Weights of a small GPT-style language model, trained from scratch on English Wikipedia: MLP 384 GeGLU, a variant of Adam for these matrices.
MLP neurons of a small language model. Each row is named by its layer, matrix (gate and up: input weights; down: output weights) and neuron, and shows model dimensions 48-175. Each number is 200 + 40 x the weight over its row's rms, rounded and kept within 0 to 999. A neuron's up and down rows have the sign that makes its largest values positive.
After each neuron's rows, "fires after" lists the tokens most often just before its 100 highest values on Wikipedia text that the model never trained on.

L2.gate199,207,195,99,258,169,166,194,215,232,181,228,222,187,166,213,225,210,213,119,210,193,185,236,224,222,225,150,132,176,244,215,236,202,249,151,174,172,212,244,159,228,216,203,247,140,186,244,202,189,214,157,212,162,112,145,196,224,225,256,209,261,196,263,205,238,240,193,217,223,125,216,244,248,160,169,201,77,194,176,174,262,163,216,175,180,184,243,218,196,223,177,192,178,198,154,156,237,235,232,171,173,194,217,144,172,235,192,205,267,229,257,197,191,186,143,240,152,155,267,272,157,260,201,172,119,151,188,231
L2.up199,175,171,134,208,217,188,147,285,154,113,220,221,179,239,212,241,203,252,187,271,214,160,197,193,154,210,147,202,145,253,231,280,191,213,162,204,192,168,179,158,130,243,236,301,160,172,243,221,256,167,198,245,179,185,207,205,210,291,159,187,197,163,127,189,277,224,113,212,230,189,164,248,302,230,178,211,162,218,195,158,286,231,242,151,192,225,226,159,211,297,227,128,224,204,267,194,267,252,268,206,194,201,176,166,135,188,169,180,240,141,249,200,168,186,248,195,219,196,205,262,171,217,242,195,196,202,166,233
L2.down199,243,190,172,194,238,137,220,257,110,183,148,168,272,245,197,210,198,206,242,182,210,257,203,154,167,192,209,229,191,176,177,201,157,243,193,239,183,258,182,146,193,191,222,158,225,198,214,141,232,178,192,193,202,288,260,205,246,179,79,171,188,152,147,219,215,180,181,203,252,217,119,229,259,164,220,233,189,168,237,233,159,152,215,135,206,198,169,92,163,216,209,185,165,282,312,183,210,145,170,219,200,252,200,204,195,207,166,232,171,150,104,222,226,192,224,184,241,229,189,190,259,194,295,212,276,217,250,233
fires after: "m", "M", "im", "ag", "ill"

L8.gate345,123,200,232,225,186,239,86,152,274,196,263,137,210,172,145,78,215,226,196,161,181,157,276,153,175,204,227,207,219,189,194,176,202,230,185,212,232,192,272,197,198,165,220,254,178,222,260,203,187,225,189,191,260,186,202,222,187,155,251,220,227,167,197,162,215,232,127,147,182,190,217,228,205,173,187,201,163,243,213,239,262,179,191,157,196,196,197,159,171,228,195,177,270,163,168,188,227,171,213,205,204,199,108,175,149,167,284,172,163,224,127,246,82,236,147,218,151,130,229,180,149,199,134,204,139,228,194,223
L8.up345,183,259,148,221,244,158,188,128,247,175,245,169,228,144,204,171,154,305,181,249,164,212,143,133,156,200,95,162,199,261,159,107,219,168,182,153,218,183,173,184,164,198,226,215,142,203,232,240,210,204,162,181,183,193,69,209,231,128,179,224,150,178,198,190,215,206,171,232,194,261,236,201,231,189,207,191,185,175,205,170,190,270,149,178,210,284,160,161,227,197,250,279,236,189,147,214,262,224,210,191,215,189,176,264,158,200,191,99,158,229,197,208,231,190,243,217,174,165,148,150,158,209,187,189,304,186,169,131
L8.down345,208,248,182,196,172,254,223,202,254,194,197,184,178,168,201,256,159,246,180,145,188,129,222,191,161,192,177,255,245,155,173,204,304,203,188,186,215,129,186,237,195,189,206,197,236,166,183,233,229,263,201,229,171,94,230,256,202,141,167,124,224,235,217,237,168,140,162,184,130,151,195,140,170,198,171,168,248,156,215,210,202,306,229,244,125,156,230,207,194,219,221,208,238,229,211,152,268,215,165,110,225,174,230,155,141,198,245,275,194,227,207,192,206,235,158,130,271,238,231,227,242,167,300,223,259,210,157,184
fires after: "er", "m", "on", "in", "| ", "an"

L4.gate136,161,202,210,220,138,234,269,193,146,181,233,266,195,239,175,265,294,201,234,149,301,178,169,189,125,212,247,158,150,210,202,209,240,161,219,226,163,188,135,249,281,190,162,184,183,195,238,168,169,243,235,202,219,298,273,205,244,195,159,168,229,94,167,247,231,165,199,182,195,182,230,127,219,166,273,132,143,202,227,228,117,237,200,195,199,219,249,191,290,222,166,193,203,168,191,139,168,231,206,165,208,172,169,206,217,185,154,186,242,190,198,247,215,190,137,127,160,158,232,176,169,140,163,230,247,204,184,210
L4.up136,169,221,204,144,179,289,202,203,105,224,160,181,164,261,255,146,218,268,225,181,225,110,220,268,201,187,282,181,199,220,218,217,156,106,199,206,169,99,220,268,158,170,236,207,118,159,198,243,223,192,179,189,188,269,196,209,178,175,218,162,211,120,238,207,234,250,173,201,254,234,248,196,148,199,193,174,163,232,215,245,221,141,247,159,220,184,263,247,185,242,193,216,183,234,233,178,257,249,213,179,179,157,147,198,239,182,203,247,256,174,213,207,134,238,144,160,130,153,200,265,137,157,124,186,162,225,153,186
L4.down136,224,146,216,129,248,222,229,115,166,190,240,148,200,214,225,162,158,222,227,227,212,174,142,301,213,198,148,179,224,233,178,124,249,220,171,296,196,224,177,183,198,161,209,181,209,201,208,243,183,190,196,231,197,186,198,174,174,193,220,223,222,310,182,170,225,215,172,184,160,167,157,256,191,243,176,274,188,142,189,148,211,217,143,205,222,197,231,244,215,289,197,232,201,243,189,303,175,217,266,199,246,183,205,179,173,225,153,200,147,144,251,192,194,180,250,219,209,121,249,188,145,254,152,183,225,266,143,216
fires after: "| ", ", ", ",", "; "

L4.gate152,218,212,258,219,206,254,196,286,170,199,184,189,240,167,205,230,230,150,167,187,210,253,232,109,153,170,207,211,209,165,221,178,188,202,265,182,168,232,188,154,282,200,165,214,230,232,182,255,159,279,199,245,213,196,203,136,251,153,158,249,272,202,174,128,214,229,164,136,187,244,222,274,231,189,227,144,202,255,255,233,195,209,199,131,238,246,221,200,121,132,146,162,271,181,232,164,152,179,234,144,223,212,191,158,148,201,249,153,182,169,260,217,140,159,166,231,218,198,111,211,149,213,213,237,192,237,241,205
L4.up152,303,237,236,173,180,191,168,182,244,229,246,128,160,163,182,212,190,215,199,184,185,237,249,159,131,184,156,133,220,153,145,172,174,145,232,192,246,216,234,170,242,159,188,126,245,268,186,223,191,156,237,267,241,213,138,101,206,169,276,185,205,226,173,213,221,215,226,121,138,299,189,181,233,179,194,155,203,248,195,219,116,181,223,175,222,242,210,186,196,134,267,201,167,160,196,230,152,227,218,226,143,209,193,210,214,244,212,121,179,207,219,212,169,240,193,258,291,243,202,231,201,219,226,212,242,174,229,216
L4.down152,131,236,188,164,220,295,201,228,223,124,254,222,171,236,159,162,145,181,213,223,243,181,194,175,192,185,254,193,190,133,220,207,176,230,214,240,202,213,249,246,210,214,273,245,234,206,183,173,226,289,147,253,187,208,154,207,187,180,184,190,217,228,156,206,201,224,187,104,162,182,242,211,166,198,186,215,249,176,219,244,288,95,238,166,207,270,161,224,199,211,174,239,244,187,182,209,203,178,212,153,174,202,162,174,227,240,258,156,215,227,236,249,89,123,168,217,225,233,202,174,207,164,226,251,140,226,217,196
fires after: "A", "on", "t", "F", "m", "T"

L9.gate119,159,121,249,232,188,152,183,215,282,186,184,204,181,223,151,202,146,199,161,182,219,196,194,181,200,179,196,213,210,226,199,172,201,213,176,169,185,224,186,182,142,161,224,202,189,204,244,274,223,189,238,169,240,227,223,210,165,273,175,147,267,133,274,125,155,253,197,156,250,209,197,217,119,166,231,173,229,209,207,156,215,182,157,185,228,266,228,126,157,239,206,180,221,223,174,195,269,199,247,191,278,163,174,243,152,194,199,267,194,159,96,208,214,170,125,213,155,232,163,212,246,205,163,169,247,277,189,234
L9.up119,211,236,188,205,254,169,270,206,226,176,260,200,203,266,216,125,159,204,169,202,250,220,159,191,154,150,114,208,187,153,209,247,290,229,227,148,213,123,153,148,142,197,237,283,249,185,134,193,215,249,228,264,173,145,245,149,167,204,261,185,194,262,199,175,150,205,200,104,214,223,214,231,178,281,298,160,185,134,199,132,225,238,199,211,129,202,236,239,242,236,191,291,212,257,219,185,218,214,199,202,202,171,203,170,229,184,244,158,276,191,242,189,221,189,171,196,240,215,230,234,186,206,202,249,161,176,182,189
L9.down119,162,138,198,247,230,264,243,158,262,276,213,240,219,176,252,248,218,205,253,231,196,205,231,278,204,252,203,179,271,158,129,224,207,169,200,226,207,268,154,260,250,191,209,184,190,221,181,227,173,274,247,205,208,205,182,159,258,238,158,214,166,199,214,215,170,196,162,240,227,264,145,221,185,275,220,198,217,209,192,182,166,214,257,209,238,189,210,258,169,234,228,178,211,227,178,193,224,229,227,226,167,194,221,256,142,132,204,210,205,250,242,165,193,198,264,194,136,216,274,208,134,234,243,106,248,188,186,190
fires after: "y", "th", "N", "n", "Car"

L4.gate249,234,278,218,112,140,225,229,196,135,218,176,187,185,188,244,170,223,171,156,115,231,189,268,226,238,184,248,186,140,180,184,125,217,225,207,125,267,185,151,212,223,199,252,183,204,179,172,286,218,194,187,217,265,192,249,202,223,202,169,131,250,251,245,123,154,232,167,216,172,264,183,201,208,231,151,157,219,189,233,182,227,245,223,246,191,174,176,168,195,157,180,221,235,191,144,222,175,196,204,194,142,244,179,219,303,234,193,170,249,236,193,254,215,182,182,242,183,208,234,250,283,227,172,290,147,218,156,215
L4.up249,177,221,140,156,148,264,185,134,107,225,286,216,196,233,206,192,167,202,241,214,157,176,207,181,212,234,118,231,178,161,230,137,263,223,149,175,229,254,158,233,164,164,183,163,207,221,220,200,280,267,193,172,283,220,239,270,258,156,209,170,220,221,200,216,214,139,230,212,308,156,210,211,191,185,200,190,269,195,170,195,160,188,245,238,153,164,198,203,190,183,233,216,222,217,125,180,265,163,126,175,209,174,231,187,238,144,203,130,214,210,289,182,207,209,188,246,169,142,150,163,230,215,173,140,195,189,155,185
L4.down249,151,164,153,214,235,249,179,234,158,223,241,208,267,247,150,193,154,217,205,231,273,198,255,213,142,233,192,211,149,148,263,173,192,258,239,137,232,211,149,272,265,186,163,144,277,220,226,124,219,128,112,238,213,201,182,215,208,228,131,195,241,228,197,228,191,142,267,214,202,189,182,117,180,179,223,143,164,247,274,208,146,236,125,202,142,184,221,267,206,127,175,195,203,160,203,157,185,139,253,206,205,217,156,161,211,248,178,186,190,215,227,171,180,245,101,193,167,138,177,208,242,245,158,236,226,258,146,218
fires after: "R", "D", "gr", "S", "illi"

L8.gate169,203,201,209,223,233,246,120,223,213,124,189,193,220,150,178,269,130,227,208,208,251,166,249,143,208,166,219,198,211,211,132,141,250,246,184,217,223,197,214,265,140,216,194,237,197,183,209,210,231,226,215,190,242,234,262,278,194,177,236,206,222,117,186,132,261,204,228,270,172,191,163,189,143,140,223,147,190,265,145,238,281,218,253,155,205,318,233,183,297,220,227,153,254,200,213,173,171,180,202,225,243,239,173,271,193,214,180,264,167,226,136,221,208,208,181,262,198,157,167,298,192,106,224,154,193,157,246,188
L8.up169,223,184,188,200,264,245,221,259,213,169,285,251,212,138,154,205,153,210,226,219,259,231,166,201,203,183,188,137,242,174,206,263,234,182,169,242,195,263,170,174,241,178,247,199,214,175,217,245,236,182,261,306,219,239,195,185,168,201,287,252,247,220,150,271,245,195,196,160,176,150,202,290,153,198,147,132,199,183,201,154,207,176,192,243,223,160,174,261,192,183,173,175,199,187,276,139,191,186,265,254,235,161,193,201,177,126,261,171,213,209,261,144,203,223,214,237,224,178,224,226,181,193,153,217,166,185,210,272
L8.down169,97,170,255,184,168,220,197,187,246,220,219,75,150,171,206,202,222,152,223,272,149,235,135,175,238,215,232,241,216,163,118,207,142,232,166,192,237,206,273,173,136,172,272,216,194,150,162,194,200,240,223,139,203,205,223,200,167,175,174,245,196,200,203,206,222,186,244,229,253,189,201,169,218,214,251,170,223,272,137,117,207,161,190,177,228,168,268,140,164,241,191,156,211,157,194,207,249,226,259,237,131,233,158,239,195,243,222,184,203,192,228,340,189,190,158,219,237,223,201,182,193,140,212,153,184,257,197,163
fires after: "n", "N", "S", "an", "A", "es"

L3.gate129,229,150,168,182,215,262,169,191,232,212,199,187,218,242,173,251,206,252,140,170,225,178,269,85,259,206,209,183,245,143,189,151,169,229,178,189,231,196,204,239,245,164,190,246,199,217,173,228,223,182,185,202,188,290,131,287,236,171,240,202,210,176,203,164,235,215,101,197,218,225,173,246,172,192,184,207,179,267,209,255,185,241,195,189,246,173,156,176,192,166,168,191,182,176,200,133,182,150,128,206,175,253,98,154,166,199,151,148,202,194,286,252,246,245,141,235,222,135,208,196,202,202,188,209,209,203,126,145
L3.up129,202,238,174,158,241,260,172,174,209,182,206,274,197,294,268,130,246,146,218,181,227,205,155,207,201,235,136,211,151,185,191,226,208,156,244,175,170,214,151,233,246,219,260,153,234,198,174,300,157,229,146,180,194,163,253,212,194,233,219,182,224,216,295,170,261,166,148,199,215,189,211,189,169,297,253,200,210,130,182,255,150,209,211,202,193,186,145,138,193,236,181,239,135,228,226,206,203,192,218,181,176,237,188,228,230,183,212,231,253,202,196,178,242,160,249,165,224,248,128,147,202,141,188,247,219,261,161,146
L3.down129,253,155,224,159,235,277,195,223,212,283,236,252,236,216,134,265,230,217,193,184,177,210,237,249,259,221,136,258,177,205,310,177,212,226,210,181,143,217,173,197,266,228,148,175,202,164,216,207,104,218,179,183,269,135,176,159,221,144,282,187,185,207,288,247,184,169,210,205,226,207,210,167,193,190,222,173,218,242,202,210,128,246,201,246,181,190,197,291,199,198,143,221,142,142,148,230,264,188,215,244,184,213,199,208,178,206,221,210,254,202,182,163,242,203,162,169,212,241,234,176,206,183,246,199,240,247,144,218
fires after: "D", "R", "U", "O"

L4.gate172,202,199,233,166,146,209,143,180,196,206,197,182,186,155,201,162,153,192,143,185,200,151,190,113,180,292,210,178,194,273,124,188,229,155,217,193,157,222,140,119,243,151,196,216,209,143,211,211,213,216,184,262,224,179,180,157,142,158,218,190,202,230,178,140,227,206,222,195,188,189,199,210,203,173,290,229,212,161,166,201,207,183,142,218,271,222,216,114,189,207,148,205,251,157,165,230,254,254,114,206,261,192,203,275,231,168,180,259,249,192,216,171,301,186,134,181,191,148,313,231,175,118,143,208,198,222,206,234
L4.up172,251,182,173,188,140,207,319,201,267,240,171,278,173,179,170,254,186,184,214,180,159,212,252,186,209,176,183,189,214,198,254,228,190,286,217,200,216,222,249,215,238,208,157,259,159,233,233,173,162,246,189,266,216,226,169,244,257,180,148,180,251,261,231,258,149,194,249,152,203,171,197,165,181,206,211,145,204,232,222,229,184,184,121,261,260,232,195,255,180,213,203,201,181,177,191,127,150,167,246,205,258,262,184,192,207,202,79,181,134,239,242,213,124,228,117,156,209,211,216,222,168,171,175,351,222,245,231,208
L4.down172,225,167,247,201,213,120,118,257,249,124,165,111,168,240,128,193,190,159,222,195,242,174,181,147,205,211,183,194,196,162,179,163,222,159,215,242,250,162,221,219,205,218,264,226,192,151,167,212,186,229,253,218,163,131,141,133,105,197,180,245,209,129,240,130,219,237,229,174,276,231,173,191,217,190,289,248,237,176,200,214,227,246,251,189,212,175,291,193,216,235,170,224,237,175,218,200,227,119,140,231,144,291,223,158,162,187,243,241,227,109,283,141,234,219,199,185,215,202,253,204,188,214,230,254,290,164,227,217
fires after: "f", "a ", "on", "th", "ing "

L9.gate378,224,212,214,211,211,256,220,150,222,201,129,144,151,154,183,222,196,175,177,203,216,178,178,191,287,206,197,145,277,227,159,171,242,149,260,206,215,250,242,171,184,190,167,226,249,162,183,211,143,180,268,238,175,185,143,253,184,189,257,202,191,224,260,178,215,184,231,192,208,189,225,197,259,180,116,151,214,223,111,193,156,245,222,273,240,237,194,147,242,208,287,244,226,138,177,252,177,241,160,218,205,233,167,255,288,195,154,142,284,176,212,214,161,265,168,223,249,222,234,167,172,155,257,157,169,243,269,173
L9.up378,145,255,238,115,257,232,172,254,136,234,179,208,176,205,199,188,259,254,180,198,234,173,237,229,219,221,235,193,187,229,145,253,201,197,194,181,202,177,195,160,217,110,193,143,186,161,152,194,177,259,265,173,270,179,98,224,240,213,284,222,200,231,256,208,264,136,197,166,189,213,217,245,268,200,126,128,145,225,221,196,261,258,258,196,189,237,113,269,172,206,177,159,219,229,291,186,256,246,194,191,123,194,186,244,209,180,185,231,185,211,184,167,211,207,206,181,134,180,233,206,185,148,243,171,217,252,232,137
L9.down378,211,262,248,100,232,171,186,123,152,239,241,174,234,212,216,170,255,171,259,254,167,225,276,257,113,224,195,185,253,166,290,176,202,276,219,160,146,211,193,207,146,199,287,207,182,177,158,171,213,186,187,154,168,179,216,236,219,221,218,222,202,193,215,193,184,193,192,69,238,170,234,174,49,231,225,258,205,226,287,187,224,217,225,179,201,169,186,230,154,131,117,184,155,220,173,222,193,163,224,170,175,197,151,184,195,191,233,195,161,215,207,229,168,195,199,192,168,159,179,193,207,175,141,249,155,220,163,181
fires after: "cont", "p", "t", "in", "sp", "c"

L3.gate51,229,236,258,181,202,241,199,190,276,160,184,163,270,233,173,216,190,246,163,176,297,211,250,202,170,218,181,199,229,222,191,95,210,202,212,167,194,227,170,217,310,182,249,175,180,235,201,197,177,265,191,210,184,288,184,145,166,153,259,245,237,273,185,159,198,233,251,201,211,179,209,204,209,240,200,96,166,295,163,246,197,221,168,196,194,266,201,139,155,198,166,185,162,109,188,188,187,247,147,204,170,233,185,188,194,249,150,128,233,157,193,209,225,271,91,197,220,105,228,207,172,149,198,181,188,142,272,227
L3.up51,123,244,232,159,148,165,214,211,185,179,189,177,169,230,207,174,207,187,134,246,196,275,160,278,217,257,205,208,180,255,177,198,246,191,213,242,258,230,155,236,211,196,244,155,221,187,247,238,173,276,157,216,221,237,227,200,211,178,184,167,207,211,173,224,180,158,168,158,227,183,202,153,169,214,211,130,242,199,193,207,218,270,121,144,205,208,172,110,115,257,162,249,238,171,178,131,214,190,213,250,174,213,173,181,276,234,131,166,227,120,188,202,258,173,196,186,137,159,158,186,216,219,230,169,201,209,283,174
L3.down51,291,188,182,220,249,178,162,220,155,160,231,216,200,199,223,199,174,207,171,208,194,273,184,227,176,198,240,215,167,239,168,164,185,244,210,227,215,222,180,156,234,238,199,169,237,229,218,181,219,197,101,155,164,229,165,278,324,211,222,213,228,181,174,202,231,192,136,158,217,178,225,221,154,202,150,212,161,104,210,149,169,238,210,202,183,135,146,205,190,224,231,193,235,217,213,187,206,208,255,167,167,165,214,186,152,165,291,201,172,226,268,126,256,149,231,191,282,188,220,216,199,247,222,145,188,267,124,165
fires after: "f", "t", "n", "p", "ev", "und"

L9.gate359,153,242,219,230,154,251,184,158,194,182,188,110,211,178,239,183,261,107,210,217,234,253,200,198,210,126,210,177,196,226,211,215,243,127,150,180,155,176,202,181,188,149,85,232,260,230,180,278,183,149,183,239,264,235,218,184,255,241,174,254,224,207,246,229,257,158,191,236,172,208,146,221,224,119,213,189,197,256,202,177,252,211,130,139,169,253,174,67,205,103,240,221,263,175,129,230,135,213,195,164,158,155,174,256,254,162,209,166,187,190,217,231,141,184,154,123,204,230,180,250,110,205,238,160,168,225,182,235
L9.up359,114,149,191,243,201,202,180,194,158,296,233,205,213,180,201,212,89,194,226,259,152,182,131,221,182,172,169,217,203,211,174,203,259,207,197,296,179,206,233,204,261,216,210,195,249,203,274,202,212,177,180,239,188,133,204,209,158,136,181,197,223,227,201,193,191,167,164,113,204,164,236,192,194,207,173,194,191,310,224,146,229,210,217,179,152,180,220,187,152,220,268,152,270,220,147,175,270,170,236,179,240,215,173,233,247,205,267,175,272,191,205,163,208,198,245,185,219,179,256,220,265,239,129,219,185,211,218,245
L9.down359,245,205,232,203,155,157,139,147,202,206,274,172,194,294,186,175,219,261,217,292,147,141,203,241,163,257,207,108,119,138,207,210,180,208,157,228,138,143,200,145,144,196,236,244,172,241,235,140,235,295,217,181,184,196,184,212,263,161,206,185,226,274,198,127,157,196,241,198,166,170,86,176,183,185,184,219,243,121,199,156,214,186,141,218,172,253,220,191,184,221,164,272,225,145,217,205,254,225,184,226,195,144,175,170,173,197,222,211,167,200,184,206,263,155,163,174,218,263,164,228,236,220,244,241,217,208,257,137
fires after: "si", "om", "s", "M", "gr", "os"

L2.gate153,273,184,241,266,181,219,140,181,218,256,271,197,180,148,225,193,225,222,187,200,192,140,219,238,238,187,146,199,195,210,213,170,167,189,208,271,153,179,176,262,181,156,196,205,239,193,238,208,141,210,157,185,211,138,210,230,244,127,259,227,223,244,173,123,230,196,242,209,141,162,121,167,213,167,108,241,140,239,149,185,263,212,95,165,148,157,176,218,258,276,113,214,144,155,177,191,220,202,225,199,230,179,194,271,207,200,167,236,209,144,207,171,282,217,127,241,226,243,253,260,212,181,247,210,165,201,194,177
L2.up153,276,212,195,219,234,257,223,236,271,192,254,260,165,204,285,122,236,204,192,173,279,191,175,195,187,190,179,277,173,222,197,227,174,265,193,178,243,208,260,212,286,136,171,230,196,204,203,205,174,205,170,264,142,224,149,153,127,156,159,221,194,150,209,161,199,216,229,134,220,224,161,212,209,179,281,265,178,296,180,158,167,191,189,241,199,154,260,247,245,165,251,108,291,224,150,230,185,280,225,200,165,207,204,208,184,201,232,205,245,153,235,180,184,172,172,160,238,269,145,221,193,146,175,183,273,184,183,177
L2.down153,278,227,170,241,231,138,189,180,114,263,244,230,199,206,165,221,196,256,215,220,221,239,253,162,170,248,133,175,240,269,173,186,170,203,194,224,137,194,145,177,200,166,150,236,204,235,162,141,229,242,139,149,223,172,236,232,253,139,227,175,195,199,194,106,223,249,183,220,88,164,144,256,206,229,245,237,227,189,233,194,179,213,148,197,177,157,220,184,224,252,169,164,136,179,197,191,204,215,175,222,273,240,149,231,195,225,253,259,199,210,172,174,201,228,92,234,225,216,176,175,219,184,148,241,206,221,183,190
fires after: "m", "pr", "M", "p", "om", "was "

L4.gate382,186,219,182,257,194,133,281,194,244,150,180,221,171,176,242,115,249,197,195,239,267,218,262,177,172,197,234,130,174,221,219,257,226,158,307,266,201,131,177,123,261,151,175,252,158,191,205,170,151,228,196,190,211,182,180,207,152,216,254,256,175,180,144,154,260,198,176,229,211,216,222,133,174,184,230,199,188,127,155,198,231,182,208,158,177,216,154,188,146,212,196,210,148,190,197,195,235,265,278,124,224,234,227,196,299,210,162,195,197,207,201,271,174,225,170,207,306,213,196,287,211,218,202,159,233,148,191,243
L4.up382,243,256,218,215,158,188,210,179,175,190,181,164,215,222,176,213,192,201,205,241,214,205,191,230,154,214,201,113,178,163,230,211,180,222,215,200,237,168,183,247,132,151,138,192,238,143,149,236,161,176,189,180,199,222,186,217,140,129,176,178,200,154,225,185,235,147,194,262,180,225,191,226,154,184,178,298,223,166,266,243,179,150,167,141,166,140,191,161,232,202,171,218,202,246,296,134,268,189,241,137,197,181,176,150,240,146,115,130,197,198,172,253,186,254,209,248,189,222,183,241,165,226,185,136,265,204,193,213
L4.down382,187,195,144,222,219,252,159,163,232,204,175,185,221,185,253,204,203,250,172,271,133,203,239,207,153,155,210,184,233,218,274,211,239,210,160,213,278,265,216,141,290,222,269,162,197,258,187,152,268,238,193,202,130,159,243,182,192,189,182,184,287,246,196,195,174,244,234,171,243,211,159,225,205,202,221,208,137,203,193,250,201,248,209,222,189,225,155,231,254,238,241,164,165,170,233,267,172,138,181,214,191,230,129,170,177,164,265,239,162,203,204,171,176,204,254,229,152,192,172,149,227,190,153,203,238,259,199,191
fires after: "| ", "; ", ": ", "N"

L4.gate181,222,240,109,180,268,236,188,228,211,192,240,213,224,200,158,219,154,171,221,160,220,167,178,215,186,221,191,198,264,182,265,198,130,252,225,214,183,276,205,201,216,200,149,194,180,255,258,203,232,218,125,155,138,275,179,148,216,133,245,264,269,155,194,161,256,177,152,115,193,281,209,211,154,262,158,203,118,201,205,195,210,187,291,178,181,171,187,257,233,156,205,225,181,169,121,130,206,212,262,123,152,200,167,180,253,186,164,190,207,169,163,227,256,245,192,223,229,181,197,94,276,191,209,191,184,138,175,230
L4.up181,229,219,175,229,213,118,190,199,245,197,233,243,214,230,257,273,191,189,219,198,93,256,232,208,229,207,165,171,200,151,187,239,203,159,206,209,261,221,192,189,151,198,216,233,173,177,196,196,195,188,220,263,168,241,156,165,154,225,267,135,225,205,264,202,129,143,192,207,250,243,236,156,272,214,152,242,206,280,206,234,246,228,161,248,273,155,189,176,256,190,229,158,244,97,191,149,198,146,272,189,172,182,202,223,252,192,262,210,201,170,228,181,190,163,228,214,229,176,191,71,249,263,229,241,189,229,219,231
L4.down181,198,259,173,149,172,178,240,214,255,159,153,205,208,172,134,183,153,257,211,159,223,222,227,202,213,247,250,180,193,241,195,167,235,248,147,197,198,170,169,191,172,213,185,201,244,164,176,194,164,228,177,234,217,190,240,294,218,231,168,215,162,191,158,218,210,275,167,247,227,147,218,148,167,161,222,208,274,185,215,186,187,175,189,218,210,173,237,145,221,261,281,189,200,199,246,173,193,178,184,233,185,212,200,211,196,178,157,216,191,254,117,147,191,192,226,183,172,191,195,245,115,159,137,237,285,181,179,155
fires after: "ev", "R", "oc", "D", "t", "T"

L8.gate61,177,171,212,167,274,220,140,169,246,236,166,236,146,221,220,178,217,170,235,155,125,179,298,172,207,276,271,182,223,239,200,150,267,312,220,209,172,146,185,213,147,216,199,208,177,279,187,188,172,216,222,208,265,231,273,205,148,131,270,120,217,255,210,250,128,180,170,181,261,193,174,191,213,183,212,272,185,238,164,249,149,168,261,250,188,207,207,190,165,228,151,106,180,222,196,218,212,218,112,168,256,191,236,196,146,174,196,268,231,224,240,253,239,231,131,158,213,206,239,197,152,200,220,216,199,176,197,198
L8.up61,209,190,287,164,228,169,130,190,177,170,171,253,181,154,203,180,254,161,260,176,251,182,191,193,212,218,179,190,221,209,188,218,157,253,221,214,207,283,197,224,248,243,75,217,270,217,200,192,168,235,234,203,250,226,194,273,215,194,266,236,152,185,164,246,231,173,216,134,199,158,136,183,228,152,238,148,195,245,161,297,196,188,189,156,235,205,160,247,205,160,173,143,135,212,210,157,158,313,180,229,199,213,87,238,204,201,162,225,183,223,159,220,155,183,143,160,294,220,123,220,173,170,210,232,159,212,223,216
L8.down61,241,261,194,141,195,169,155,175,255,185,260,229,207,228,208,197,203,291,255,192,231,207,205,191,189,150,162,291,244,184,163,228,162,189,217,111,238,179,249,185,201,183,250,190,188,180,211,185,188,238,237,126,217,174,156,152,259,147,173,223,255,245,216,149,174,204,211,137,215,214,200,238,139,218,274,194,216,187,165,223,193,242,165,205,167,257,120,192,275,264,140,203,246,164,197,162,204,204,134,139,192,180,151,169,204,159,178,176,232,169,184,206,149,206,233,130,212,232,198,266,219,242,249,205,211,156,182,173
fires after: "f", "F", "a ", "| ", "N ", "in "

L4.gate105,169,196,140,190,205,188,209,217,226,223,217,190,201,222,179,180,192,228,175,148,256,250,176,268,278,300,236,117,225,216,228,125,165,272,187,188,240,249,226,207,139,177,238,163,196,177,155,93,145,196,184,167,217,239,176,231,223,186,196,272,294,220,198,166,165,153,136,152,218,225,227,207,120,123,211,155,163,244,223,201,117,198,216,176,144,167,150,212,168,215,183,114,219,183,182,109,217,166,226,183,237,204,197,221,207,213,198,216,151,185,244,200,280,278,241,225,184,205,216,153,112,190,205,205,226,247,223,220
L4.up105,151,170,164,210,232,87,212,240,197,160,196,244,138,167,208,232,157,198,171,167,195,202,110,187,195,310,203,143,230,179,224,180,199,240,246,128,201,177,181,176,164,256,202,167,198,157,213,198,249,239,158,159,178,248,130,214,204,173,163,191,210,219,249,248,182,179,204,216,210,126,230,212,167,149,155,216,215,201,188,190,123,160,224,216,200,203,164,196,140,210,203,197,290,206,184,225,234,172,252,141,172,179,204,167,191,150,192,166,212,191,184,250,258,238,228,205,261,199,192,124,269,269,180,162,261,269,205,217
L4.down105,249,172,230,307,234,201,176,141,197,139,177,191,227,170,182,243,175,134,192,194,216,160,285,116,246,224,178,176,198,151,215,180,311,214,175,176,190,137,182,240,145,186,198,226,218,146,210,94,206,206,235,112,212,254,180,217,213,167,210,173,238,200,169,229,227,164,175,175,205,180,202,162,200,282,205,178,211,163,225,174,186,157,128,234,180,161,251,188,168,149,212,194,214,218,168,155,116,246,190,197,229,227,196,230,234,201,194,243,209,212,177,251,104,176,166,193,212,129,253,200,208,249,174,244,267,176,220,142
fires after: "st", "T", "l", "t", "g", "d"